python train.py --intermediate_size=768 --qk_norm=false --bias="none" --parallel_block=false
MLP neurons of a small language model. Each row is named by its layer, matrix (up: input weights) and neuron, and shows model dimensions 0-191. Each number is 500 + 50 x the weight over its row's rms, rounded and kept within 0 to 999. Numbers have three digits each.
After each neuron's rows, "fires in" lists the words (lower case) most often at its 100 highest values on Wikipedia text that the model never trained on.

L3.up95:464493453504521515486470492535506358517495509503591478509493620568510544484501473503505434417561463500454439466529538485475508511533521549485464439623501415564548471521583425448424469582460595554586513431472566518444513446584525533527474448579451568467538464455489554524534390430524465472603545532487458457471522468498413467419556458427469458485535491560529472506451458577484447427491519432502496496638472583473515572514451516502543435544518492523442570465585503484471516451469494530449458467528583467546587568482545493517524451539417422481453406537527606569562497499471424501
fires in: "have", "s", "be", "has"

L14.up7:541414493558490520604480446483392543520572502494475467448511510523486489448573498520467476473492546472463630597454562458433448508490373501523448494444454485580496522455515609508517560505541552538515544589569450487507516439440485518460449427384526532479523461557490473557444543477481459540450488502583573508574449549556463549523454572468554465460519478450480504584580489441473495507536414487477457406555498490431468419507464484461425550551462516437571540482579586546539537451487528486564539508407436491505482405524521552471574567495533526488525413568510388472487619545438556509
fires in: "century", "history", "biography", "journal", "anthropology", "georgian"

L7.up712:486451507448466427550533462454518514669487443474512474462509552556497501401482570513519616512513443495478515463546470559407523503433535482446497473540511541508510476536426531534523584464645507560431501487530512486524458556579411531416614396499483513455499484517602482490524429457502401538475419565506493515496425551616472412506514466564522491502481502530528469492497513558533504499496449515401524595450476483460510533537429497482532461475540533463457486494484497526516492462569423517490546578518539360530501470559446532499481648416608573481543449440473449516472517475435573519
fires in: "most", "southern", "various", "eastern", "main", "every"

L4.up179:550479471496489490516490418481518511430571496493527598484413428518443447474462482390545575477556512503583566637477511585450477562480530537453555481548544559503502479501517544503478511466526519445502566560460403438621529613493481496521528494468432463408482483474454643547532570482538512498522511509504464541424667500491571511420470463453506438469564525528535428475425562553510480508513537422495611463447557479501428405449522453567368536528541481473508511499425522459492536509475569481519444435498491539553528531514485455503528520563413530564513459547445486450408511524515484434
fires in: "a", "stadium", "on", "health"

L2.up239:576485452424563326579521529482492609441509500443532498529468431539514481415463541565513597554475508446582490515517519517540518405489541491556547478428467570477442452478469514536505453493547467541506500572536424531516464514534519534452424483507401479363532428500482495511523517524552472466481477441478511593485472596541586518530459486511482468555589544530433321566509465563434501546476574480428461514441495418467567498526444492441605561476591567554432481462466506445583464546496617564505485502417537499451461517496528479545513491454555513486479482534450445473501522491521516543
fires in: "john", "township", "james", "bridge", "brian", "brig"

L10.up391:468515455480536434514432516457549469508533496504500477514533441590556430524531532484497435519574470570596543415485433564472502466432476545556555570477455416517466558498565486553524497489475415517565481431445500434500364531487454521571474506515466560489586523467452415523582518488537483492498487476624547512497455377474476443464551470452493414473454479536438528388478530455431539530585617506573507506508499504431526393547537594498531504560410472574587435524489474582513483491495546449499519589494455472544411593506454588494528504615496512449518451441485589440488496513487455496
fires in: "that", "company", "who", "which", "song"

L2.up30:435425427492526439452538463569485624522546520408436468498432456563539469425539515576573486513506411461463509583472425516346513487541491431510586572452519537581519399469492519432468511466496520464509546492530464418484537385635478604479549509477421500415500562447581544450494489424501564477490465543526582460477476467473572433559542522461541441565513489524541457533517492471541508449596550484529457513529485501488499563518407564476510439521527589487528509530445453432404579569508545480433491463530484531533569569447562547535448530512536444491561495517524413523505518551511514478
fires in: "between", "such", "including", "both"

L4.up608:546498466566512612444494368456504508585462481555512545489470580461440511495511488501452452490483345550535476519497581491570482481478523571425534575516501459472514524434565444525451538491483515497562546597431504409556475534464588509513546515529431500436568520494450452591469498514505420498472471469460447544495411530511543653514523451522535491477478372483571595436459510475551415372536569534449468469602422467567485525472506449447516418575494496483448462459548541570480462466538509547463566445464487482481495480560469489450489538440475518465417490536535607495532482550553555519
fires in: "after", "before"

L3.up510:469496463487461423503556467586499603436522488492543434542462495602524403422502565483545487478441475487433579520491565526546614486434498493544509540530547530463567506484515549438584491414514447487403468502506523444488567401554464555510485409439467594360525627467457515563560476480535463516422439539478494526490460428515520485625485469450505451494513462432550541463550583569557508517502580508557555458514414519471529531524456487419517550434474485505507509528449549521486494610587459528518503446571469447527497447491427486558539474423579534460607497498576519508529440464455458472
fires in: "other", "well", "another", "others", "such", "mother"

L2.up620:471418571518571554431442520525493533464480460565503415499542499496525450419461551549525588527511464536494610555459584389453493432430481484492508532385521505474579451471531519509507435593586445488469530523458529459540615475481509525455508500499561514522584490478543502478542456460409594524491510557508484420477454593510536392463457474542622421463474454535480574504506533504505484461517456562497490480447501440532421463587481547463533545513597539485506456549450507545540431467513445571542617417458458510499452467450425516455515560426447567528501496537612539470523431429536519399
fires in: "where", "her", "sometimes", "themselves"

L4.up199:453442513584572472500517455541491505593528463540530456533508560458447422468577530453482476497450513511531513484465494512519421503514515507431518576486493534564377510533496507470437498495594530496495408527521506430434538423527541483453502404502451476368522533549548561550535582475588480465477499561443487524455392435531431477534532417602622507524516562462497602466452550422536468536478483560471551502476463433475541493442461532432444631579452556446458500541433434505523472645509466443393464452521524416586555484477514497566539496539540530529500540504525546515524591537466451482
fires in: "and", "most", "well", "member", "followed", "released"

L3.up385:530511472449467440586469422536392561477488458487504543464479527570448546561566528517554502490467575476558544400435486511432520521489431500598454495473417581521500470441550549461475519480576524452417410538457505496462572478484523488426492493533509504439520460512450521452472523500540533513560537559359469519505529628460464514623569495459540440483526501457506475484474506549521556507456512502441567524438474529545492504488458588530517519608592557532424450494483485428571466474436584481458604382459494432464502468424463454453493560561504582518509504471525608523377615543500513498
fires in: "as", "most", "house", "master"

L14.up354:540500439523536587458539533430492557392563479485629552455454471529613536469605514527512583518550456424411580441513487493488547541513431504516497518535511513515557465468513550508428583436369576417513475500514490522505472436475461545578502482565513461536596524500475537501539569449503451374430412524468551527538499513481484472567530461577535494540450495567519461528542488461495460495459434494503414417484498516565422459485423503520514442481608514479547516525487431486529430554549562458422588500536591493478505473508486440508512453583463569472446511477420441600532503411395508489
fires in: "in", "with", "for"

L2.up541:516422444520497541504528497394447472525522577510540488597487492530490424528580490505513494502529561523513539540469498527511461404507544540470493480407501543520526544507575607489399534408412582464487602453638556549441481483499411589468488533537529507457587464505450544441557513463493537489512593546523415530540451518506446447428420537524489493513463523464456475513543520606483470532467451470507517441396524543434424537525622539473459596436556541549500458442430500549612525485528380443417446502487410501504499512532468528525502475448492491504589451456435513487408498567526547519
fires in: "year", "office", "time", "champion", "years", "officers"

L14.up580:517540544517572482424542443632479502522506558499528487418495454413534454503436435496488544487409567519453480475525527518551561381498473460576427471480459556454392450524610448494557539420485525431528494476533510466494442523543588414491499533457509399533416522538533521466516517537474542479472464539523523431517449548500568495478447415575448473532580520539541497473509471529468449551584482560403493615431535463503598520521563523520580537474431574538541553578497464537602455508496508598523519502402509540601439506426496536502564505513452458576478392459474454477473470561450456510
fires in: "a"

L4.up293:653513524563642518451517466545452486470506448462620490515449497552509528488511494514556547498426449566491539529438475495495524545505553509522455590409562555513473478423522533523535499499540574403418463582497553481457567549522469516480467407525492515497450511480429625483514520499531558472503544477368477390540547492581544478469511465547472492535445480539520518521507413535561508410512426450472513499488465539564494512480510595481499469487481476497399435521363530484587452442401487495475481456461422543508523469450484533404559459551597449549609442438520468477456463546511540455
fires in: "as", "one", "best", "a"

L2.up242:570482523504478478495413625452439472476656435416460510434547566502488554495544449375606546470502466521495566535512480453495586527586439536487521479440549527516473443464489480426581488489512465491497534467499507464554530465544582403523455538501516496533484463457428514550565457486460641468485578567478595486553508550522460528473561485509451414542452566446562530546494488541542496473494492516530545497523505447507425595470492455430469470526450486490511512573468472470638548466518456534491481492522542596450496441454433532510472391503485441408566500440420457586517435580483431542
fires in: "national", "world", "player", "goal", "best", "schoenfeld"

L6.up735:524461485535544476510401437521574490497466533457559526512530519481443547501600527437450470540495515492480521562573556532507345543548431461540514530504424552535409515522562484529483390566578563519437545539576474428502551491417534492513497542482470465518430499387489491525479470449389536485450565537562518504549512509463581566510515502392515528584541580505389484524511409473444434498446516496477475575570555557574440487536496558553520495551523406485434524470496454512449394534461440473371500580532429538562538595518496427516508458574459552538527518535503484409485491481513436457
fires in: "which", "where", "who", "what"

L4.up314:489535464434482410476517555542552579569578488535497548564522481381494429470474499482476436597431516515541577454460584544487406448521508553479468510533478505537447621441465589501527477482538515544381459385495466548562481502537526487540504432535466528604472539462431554456472487510523418504423483470395474430499472520412424475611470502565517481451595511480545521525491517473518486581520645439437482561467466490471470554523511442462461481545526439591496518584518486565456521524491436453554491586479466513598484501474511566574510460475444522566521510573524482401534506416510523452
fires in: "not", "known", "particularly", "respectively", "played"

L2.up626:571444477498510578618431476362537470491472511423502533470513544458482502491478456473502569473494601479511510474495483552555539487509467476466493506460546468492528495389525531475442493521515448478539556583534516419530469575451557434475504565613573457539455438518491472460559436597504483477569560521509472430559605512483577477520551511565402418582458588519604394503413528554483458471524500506526543453533480466511443493621487520572503489498399490477525501483489434530639481458532549546474517490531520502436556504516433470505521333489453487509449407433496476530489557541507544433
fires in: "season", "the", "after", "apps", "goal"

L4.up263:578460575490458494488422581521433481545467520455574487567483519448519552592554431497549538563542496492517555504456443494490552543479553539543496518501454559367442438421507486446469575583572561463428432419511452490552381480490568441496407499523411535470508507542421486526492508427454453570544388510464468530467488509502470435564594465509580480508567514591551515484525465510428506487464555458405517608539460454517550549442493490424535580539430503542615459513450472478475462444453466444530558518636472554472456504504482467509521505445440547538509512567485488591560532545493457448
fires in: "new", "0", "second", "in"

L15.up143:511385565577523503491514477396473503532417472449472494448510528408468407455566473554504549445548480566524513369509438557493479494482499539488452453582616534485459466445548486492539527484495459540401476506516426570488475572442570563533501458567509447533511463564551556491555551516425503489429523461532490568505519460511495542471469506604541525576478476525431522529520524620457614602496541485567478616470490465534472477489511509536447540484529451544448539464521497478537524581523410501459553489454411464531367383479564517581498473511502521530401533504491415503429462530561550419
fires in: "a", "orchestra"

L7.up528:581343503481533547470530464462489571483427503534546476530533358526467528487528483571523565416461527540473465549615481550524561594529473481455520560435534513467453461443387482528538434512597382590478561557483573473494542514519455576505441479409567427367452497461471486507516498518534477432608452469490508427529533462544606529514594480421497471488564512522507544564472518496531523489516538450588516481530570434526447481520457446434493433481493502508496489495467479528504408521434485501510557432482510580508516460541472591524533476534568547545510578404556479427482478518485455427
fires in: "the", "other", "taught"

L14.up449:557530504479458505521587583425563465400454398478450421500584502370485510524543492513507416514476508460522478452422496506516466587412498570467599490518483538490544453474559410592480551455562612468460493441546476484469567488463531533573517482497516420526633455478525488509532470529379520446421489478485563448476488431536529572587680425466527493465464536537539513544451472478439530537434505526543517542452557433465473544546511590531508458519436511477536467495447442570478453518499435527491525536450566490499483469461599604484500480394544529492518488558442538532488529473521535480
fires in: "when", "for", "not", "if", "life", "after"

L4.up196:448376422508462489461492372554493510527449446557552471550561508544501511498494574459535549513422381544511656545473510539540515495464475536504417460449456510518434539477509454434510516530503562498615500581488478538498432591529531563490506526452443510383485437448435499548521438415608427560513523430425544443589510448510517560519549563510521558553502397565554492448556537436485500477422564529466459584546382535467529443439490525431525532519545545468443553536500579457484412446524433552536547543486432479505480548527538491461516561525548474459488459512506526551473499430527475506
fires in: "or", "every", "you", "very", "i"

L10.up384:476514512500398528425525475597523467408413583495519506512536493419499541511622431448490545572483522461573576450466400551437465493473447556444539513452497430558539518452413518555463461568516515502497527545469535444424532566397532592458499469513535553526563586482537447404485578479527495563571434543523451383572529498448428524456478464516468524589497594549503488454531440574460512503522552592590512494484533483534539475527439512512404569480468524472471500499471431514433520486564524508568496510512501521455403479508535515474422408462475409543490425507505502628545548491476575477
fires in: "the", "december", "september", "his"

L8.up224:532541488445466423476417449443451549520547542573431527489572385474582506567473539386465420533432492454543469426512570463515492504457483524464436550472507551385448598505558547539445555490508568495547538495540433521476417498477513595586472485381578487473482531436538461533472482534508480465436538431489532539484444480530490454562492435571437480499497443503571563463483544525498459612523463425500447490492470440498468515557526531485470472589583537511485477522544583583492550500508509544473606455379557524556515559462450506550469471569494471470622456449514501529536613419488458550
fires in: "director", "minister", "microbiologist", "president", "politician", "professor"

L14.up211:439480478511504467466519476401516534516395416469468428445524541488565542432558497542483544505534517571525486495530499452549481466568498382391506508567525491441554520496485498583411473482512477531458471519507480441493507525538574512601507524502448497575510458467536460533563538553500414515618520474498474449567570582527455471527513506512514491517481440600460517467548393501595579430509412571457406596476540429516509520502455522463549474408491538439460493517450537503520502551486472566517628658482427460480430492551456490480532497427589515437513472505550432557374530481504456420
fires in: "as", "was"

L10.up511:398509546542472496533502428494443505594438511506541459513442590465560503398449471570596550493551541498514410565467587550527520489505508468526519460530558489482483399559464478512516483596513499444524594475544531530564544527501478493480480507532596483525370507528613556438525497498472613471553512417457575530571459530525415503544600500471523451463571443495523392474549502494528477479447469453442461567352528475552469484554429535473444500584539549467515448530499405455446462522550542458534503545496518531493462479467492418437517549499524486455466417535487532476539446543408356499
fires in: "to", "that", "by", "was", "be"

L14.up438:590446447525525490446522497424479549444491482516493565543501411481371449472524536503467453537456491390575454498539495572534528534484471435506486533517554496550491508478452514525511431466452609552516484473554594528439563494505426550430485468409539491580587610502584482500600468411505508491563452482563591383555472566410522465521534513563501474453617512529455438562590485544527450496445530480459423507569490570492470538432568440481461547478450487562484461554516507545450431501473491511534548588482491577572541496429485537492529437390551475529525465430450527488521423566458445459
fires in: "an", "orchestra", "launched"

L4.up406:599425430457480403471524554480506428493556541510594488605567347591587443472475589389520563472492531450503470498473439494610467597497472508467504536472507484605426487451572510467533513552543519543471438456603566527468572529561523458507528504478436490411473525497483538393488563513524478583428498461553520459550521418505477573519437542465477474481528459425541586516469517525526440556524544488439442533502421510493452530481533426396466530493494450556443502489487488543447413464512479467476449486515528560596552490489522557545525481488536591415415556509549496463459501542533540544
fires in: "not", "year", "member", "known", "elected", "held"

L7.up277:588500418565531466519503408516505537510415574548534480468585514487669448531521508483431428404476515489501546526477424487464583567547481431464598573484546477503528518391517485541492564485541552580400494549467434536559460453408525477541562528463529486441487577547411539611613494448547540560532479421500440519427522650499516492519517511500568516473504478500464563481547496495526496471478541557389493508454535453438504438457455487545489464458497514399476462480518408454586437541455509487479470420503490495544486451502473507495502486515382575553466471430562536496555512484521507455
fires in: "on"

L14.up633:513509521468529434443505423543489607510433532557572461444401442533516578476505580476500557480451513456517429497485459551422452454537472451569533474385496505440408471438519524487504494468520454500471459565555535480519582516515445482441441466458459378471582480448580340528638488436562592517496520558481610602499560551562433504539539435518541513463497547484551534436493519586444486538456601532420520514500486457526464506534472508539504501478473577479492528502484440453525541514555451624459544545463417446521489430442507486583543524500546506486431497501512501610547478498554527483
fires in: "a", "and", "in", "during"

L4.up0:459491427422541489438433450548560494427622572382391544516497450477474530459547434556514480487535499499486567519504553496446515535537437495493546551405419456542453515527570572562567543436534536460463484576592474501551460433532469543518496465460542504523562499453451477389402543526445550499445558442399459440459482517493471496511532513481538368557560501512543443495497494497577470464538466453461445373475605407496483552515504556589501482512527526526474448481493482431485501557478450448561520496439574503484560553487566475569565570600560605472519440539486493529470561551504504462
fires in: "between", "both", "by", "medical", "from", "medicine"

L15.up164:597391565505499485495547508576474498445473553585500514468519535535480589448516558558490584458487461451416589488508542483465494501458460449517421415588497377537431490460485508625581457478493446524463495422498462487519583441552514412498526434518549627473533473416513503512429517517495384471393468504490414520459531509572502552497565489493490545457468504489409541508517470568453452545489552491526494499399510496537544510438557502512503447468474398461641579455493528521492496540456567537565453518484534506540474437490576536378506502528581435495584426560461508518478536499519553507
fires in: "university", "the", "college", "state", "november", "football"

L8.up725:488439489474422551463565455502503520532443530498605579416403407517495524448561496347523484502420495525515459480447478433463532550541494500469488485434554577476567527548507588522477543438545480595485514622497478476477455489441537525544487543408527468405486438439507503498546496592586499496503530526535611438416468465481555496539501400516453567524457456449446632480551551519456476508526504471477505551477501467519415446568507538517492498599564520583488558486518391525491570513438591481453527482447527536478525411410469523454510480480494488629461442462565486515495551575487446529
fires in: "of", "chief", "to", "mayor", "help", "helped"

L12.up166:489513484493568545533526415439516523526416549530539590397490442487506395462485469460490547571504580552594493458404550574521431480434564449473489558516531573449533532473494519504553517473552518499521560494484466514465513574504541530505493545391488484538536497478562507537523407409430524453422533532406457555509526525494511473447468569547512546576468496544354590486482446458501507358532466522514509543440487444605386509549510424475509537513461440505434478375539520499442478512553461398507529530471481543466486491458527477544536484511587573532484473507443675569472502507486520519
fires in: "after", "by", "under", "of"

L14.up188:490472462475496519470522448495508493517465486485499477447483480351579502512583477470521465440466506551612546480547463544475487531425461426538482402469536448462595508393496574532458464486506470602510489526501485464540521503530481395502562552471476494525553484395554513516493446449529555450521544535399567567378510528436494561577475551614448528542527397572551620472519529397574513469507398538475533430492494540476490498530450550486545583507464478440444554454591556490445454534438527475500468460461616420501470488476473529446503456477511560423515579581501552551491608504500518507
fires in: "to", "before", "in"

L3.up343:517446479486603549485456564560483484499582459450507548480452523447543522452515451638524476477510540442529511584514484437495471503504540477537538503458435455486447506404436494498531491392489476473650457588487535533551531362478508426534521537489444549522573520468507481481516513529442546437449403402493476535446528534519595439553422423480560459538519477598576527445514589564496532465595493588496510453423548529487414462451573574506475541464571454539376501545469523452520426493495525458542488533449577469450460494581467472574505538454480566561465431492449496560493561506480445533
fires in: "in", "military", "medical", "miles", "media", "medicine"

L8.up601:514519497463507542524448440485540479586559481488504497508525544538541469494563452503511550503510541461552432530401401514468559468617449568519500434522587482552488533423431480543476545392513499467496498584445494550505416525575447417504501460493493537481617450472474531446418407478497443504488481474594451472427555461551607490487521478540557480523477431440574592510562538461531581451551518564498477557445490603623487489553573534421537492457528449406400486407540540462499494460545504504444491424382524434510484478502524482523549440604494480501586492505418527526515416466492562486
fires in: "of", "weichel"

L9.up388:458488493472509574416442557518435541533572569490519514524455518514495524533433520544528523522488486476544468488422605542504537483440388527539554567473566526512455513498435531481460482536415497543465523504492407520545515557547574503517440558504449507522511536482368482422500518511517422429512496488518462486557466387520390542483454506486544499562538467503485499378409477484464552544514454577507554572571410495568571568483435495453506512529408529400539517567480531471502539521586556463469522483466447534529467527527418488562516522511458565577547329459526633504499502411544389552
fires in: "and", "footballer", "football"

L15.up474:647523553618544394493505461515488558462466468462490546570578558524482493484579494512520518481493573562493502491483536509496505442427532360560531540516598542447500431542525570543580498442517568447482482470534535481516435452458497446401511420400462498519494449497439537561553458517475466449442419600538503506439427475527501494515424411586572532451520551445505512438595504560456612455485558504458480520493442528541404470504418517515452402437501492440512489482384474478464502554506533533497555491537551504588472480475535514504451574529519533420494553571576472542469475504590502443
fires in: "a"

L2.up31:554504541520547530552546429514572456457473517421492462484545500621526514456509467533484452490555453456476435420497544451436420482578609542478496435438577457526438511447548414539495459550532624496404471440544445500550543468544462510543564539557492549527493451432510463503464575500461441462499533538524565465500399421512547549456597445484523388458628454526470504446499395465476434554392556551482472490550475463484480471513478454490492543524505532487577529459548488525503517559510428526528502405472436458521448541539546523465549511546538594562473419564647530530449571540470508454
fires in: "between", "during", "since", "both", "who"

L4.up66:535491543554518569522502484515450470465490537508482533541471585545475628417559492499524524531467531437473504572502488544564411491535562572499509479337512497539529485485588410431458530440607440478513612572484514556446527563501504553464490483503516496393585489419523474477517448460503525556524427561517496470420551623485495491396458534518430480518443447471450559442480486475425456470443503477436551551466480546450498456550529405514604471541485453513429516484466511537499487557492452546522420469499530467514406475381463499441561523464429522556568516530444562553479538498550620417
fires in: "war", "year", "time", "day", "days"

L10.up98:465471444498619497481456540495422485466485528538489484530490491570491540452648454431611511583574531429452389412515415481609550552473494511570412512492510541609521504453483499470506541474552460522499457507447590456559459414431488544477601474489572527554439548470533487517465486486537418413447547447534431498456480548534506514552434465467496479532550533517539460436412486525525490509531643515579502519524496523466411498488490558590500561434469572479479451508527496533526563442508491501453465579526541500461513568468451533516416511483430446488551577530394496548536452510446402434
fires in: "the"

L4.up497:563500457489429560547550606449479476595508468609543481617481463531554488530507492443460545418497523513466542438510472538576471443550541407489522533571505470520460492453548482570562473518568446499505494532453495440470461475485492613599625402539486547463468424562433419501533457525491468505410400477500481514463476542572520476519582473579471438566526459589550546454550450502368481471470523511549443559468433487393547485514504412484436464545379544501528497533488463516470508533500436415495554535584552483519505579496505462503462452522511426439518533575551554505411534488535467475
fires in: "it", "end", "followed", "started", "stars", "begins"

L6.up141:475492512486520495502500471507550583573576490543584410483436420523382529391547519611613542520566511471482455526483486528477529497492510515459527612599517453520481475412506574478526503465520425504404496503563496456409568432463420459436546396482582470447538470511590504537553443492507408453520530562437520483602446527489504466516373495475466515524581581540535435474577404493536445501549532498523444538500514451441546494438510552419543482414528528490459513530518471501465539517438473478428523548471489472472545581534521524530580537437520556538617457494486468475566512421466426479
fires in: "called", "as", "named", "different"

L2.up599:521494453520533490424530403559449526462461442543462502426457541550541477609566504496460441470494470538505529485465399562484554437541540474506540575466445372512517594498480486452454384557544462417540562547476438502471612496559491576389440470536578545408411488430520498452515589425466533489429441480403549501464601454461525556524504537554551552506562509559578551475544494438517479464538461488549500477482502446540540507501522572525474497573493506522577592436506488500510530438531465443473446532570498425429570383461483511580499590529449514527580444525534524440511475543491527492
fires in: "he", "was", "station", "by", "with"

L3.up336:440453558519477476469442428493432527500570527528527463552471542537474421497519486509534521489537424519454534461419578459543523458510535489551525505494423368496522497481531461400563487583505508488474451566534477413537509465630571521606535453603485526479481547490493500555533434473475464398562499454482465479420463500444433516535556452506581544527531477537500421466450519469556441485473488518446552474551406518388481488529460488583507513639442565519469514474534461485501394536478471535463615449421536448565502483451418510523533475501546603503532551486492629541540609500517605536
fires in: "by", "like", "since", "where", "after"

L10.up341:481508502380571468481450514493570530515475422516479487562507505477561546530468557528544506406482528450459564509454443522438442453519468471553542536438463532445515526448482586507427499569490466543462545523462565468528502538496481515402440511480520503575482526460528500485617508488534497485576518455464455555586479426463495560489503520471438522574505446521484537595488508503367561472508537565464417509531541527506512427519542466455505631657545406421520558519570481482478487583654516522540485449524415477380459475439478613445485451458469528549493405537492574510486567458438454520
fires in: "and", "to", "architects"

L3.up195:587546420515381473515560494461534517481546500513602528466431483485491559478493519441398617521377519561521590468451502481438457496566586505457477548564542445480469519507515454461549477444560456528504475645442467443418529515568543546532428483591512510493483577426509558511454414511615544505481427525468518472459528529446558546575462536534536495439540482546631573583550406483493534436509459453474612534449377495526457476506494554484485484406476442450462523462405511422461531497520543506512475516509522525419533468489507551527495534473426486473475459497545564530481536523496447435
fires in: "it", "us", "hit"

L4.up441:486433567562404573461546522464467614532551467594565444553462600500430482383536415506518494456524465480425535521509410516473472508488535500465525501574485496439577482431597543451566566459591472541538528487470478459438525497543491467493534391596531530363477611417557495583610413414481434485517476460512450499461470480498533588563503467563520473519605526525506476501538439499510504475508491548511434432445491541424516523514478514404474529495482502453527429533454496517496444520559527485473542588464447497569442465508505543582445570453506489470581487501493552523594445468449482452
fires in: "the", "called", "day", "same", "of", "which"

L6.up365:531543636615485560459512452518518479554553407570543542449497519510524554513504432532486530426565472466499430469445509540501487536472518589459506416570561452522425516533486532520565466578589459552436540562475526471445423583516547550430432432486513488411537454495436592430515512531438534571542499575611545398521506533603510508501588503453517442502579487597517455525508469489492430458428595454453525572483463552437454416480429492466494451530529506432398482522397391511508525543456486512402480522430449527543471505525483471513520463497507493557527486525509488498482500601441531467
fires in: "when", "each", "where", "the", "which"

L8.up46:489416440596559523455399474558455516553415437601530506541570484504528509535561600545419496454543439553487506505537465495507504557459624559468510504506538515625499542376518501596373440469525502577579445492460468552486553460505553520497444583488528524525474422502471478574542498484479544518575477481481439463418487527567478563514581452554527484448464422518502506442464524478502526465492381542566541439546447458494488542494455465479477563618481491494467520553440487446491399515483475519433441567461454484484522582514601460470398513430576569468554494454520483497485470467427517454
fires in: "not", "throughout", "without", "just", "never", "alongside"

L4.up132:489404496440520491469575394428444518395512523534553435502513501479526442557490563431455530504554474555498473542446475544420398542474446447488417557453505633500532536451548504509463555470542506493483542572529518479464480581501454596522502378470525529458542454467525537455442601491424516527643497444451523476502548552472502538508428492551502499454434435491510552399510440602559441562531548531526463530492558487412472469538478526610549540551525435531463419495451507459604467483532519444541520486457451569503485490535489554397568420623547417514507539523477523542489523553530478490
fires in: "war", "catholic", "death", "ii", "mathematical"

L9.up745:560486482514514485537570451487488511497500434508496446530569493547503465504517585454445512488492558563446561454616513521493450527540462587443493527460517455533501569471400544540516578536412467415464438454533545467466451469466476501397517417538479502500569415580489548489491528480561545603469443501503546568458546537584445546447500415441548559522425548470604441525512553527439530553500480580517532509458346520398509457524408535461578510601514461564547528530417564513520548528417402479492453476406506498469418523515549525483539537512451485512530387542506519589463444486455495421
fires in: "century", "throughout", "children", "biography", "two", "each"

L7.up691:447515487492461408468459594526458544487519504537622497522465428463429480438561482524432579540527428488470641513504546537485551539507502536516543469493531484454569513432483556450520607507436510494446474408506538475386430521465510588465470533504423524526487368517465502566523533559453487527413565440531517572522512546529441438498544516525509489510533509489545540497613516489490441447475484475455517582482510556519592465434400493411469461529504520435552467506362527528468435540523434517486513510412568531436531487459470431482489581620521487451563518626526504500554414457485577517
fires in: "one", "throughout", "among", "black", "alongside"

L4.up103:483519459463516460517482455463458595538397440532499396575546476525514404532470428442438452456420438582553644475497502483532411499540498483500447516452478442498500526482502554502581521438529543527477547602491465443501541513514469573526491515533501457468505565475521555525507542478586512520493452539429530507459560507560446505528448488490618493497508486413556555477573514559495497540580481580468487468449375549489549480355525437516456579628439474512466535524424530377418482437444455532594523519425476516525602527473511481512483571453490513516559421535584470543471470441520531491
fires in: "or", "then", "well", "approximately", "approach"

L3.up361:481569478585437528445499523541490490492493658567449519415544490473542522451493384575525549485552488467569482483495484479524524556529520408458491426399481455499511512496432586525472406386486501455514563532450523526595509436563602544547459511570506453476477454460475582553581501513521555444518482461497467523516474480545529517622445501488497512505503464495530515588586493505471469486477522481483538567522380415583477461470424476532492471545546510462415501429514455451574480482448483447504544558536545488486541535442412432615553477543488504528371537556431532559515512569428396477
fires in: "production", "street", "produced", "producers", "produces", "producer"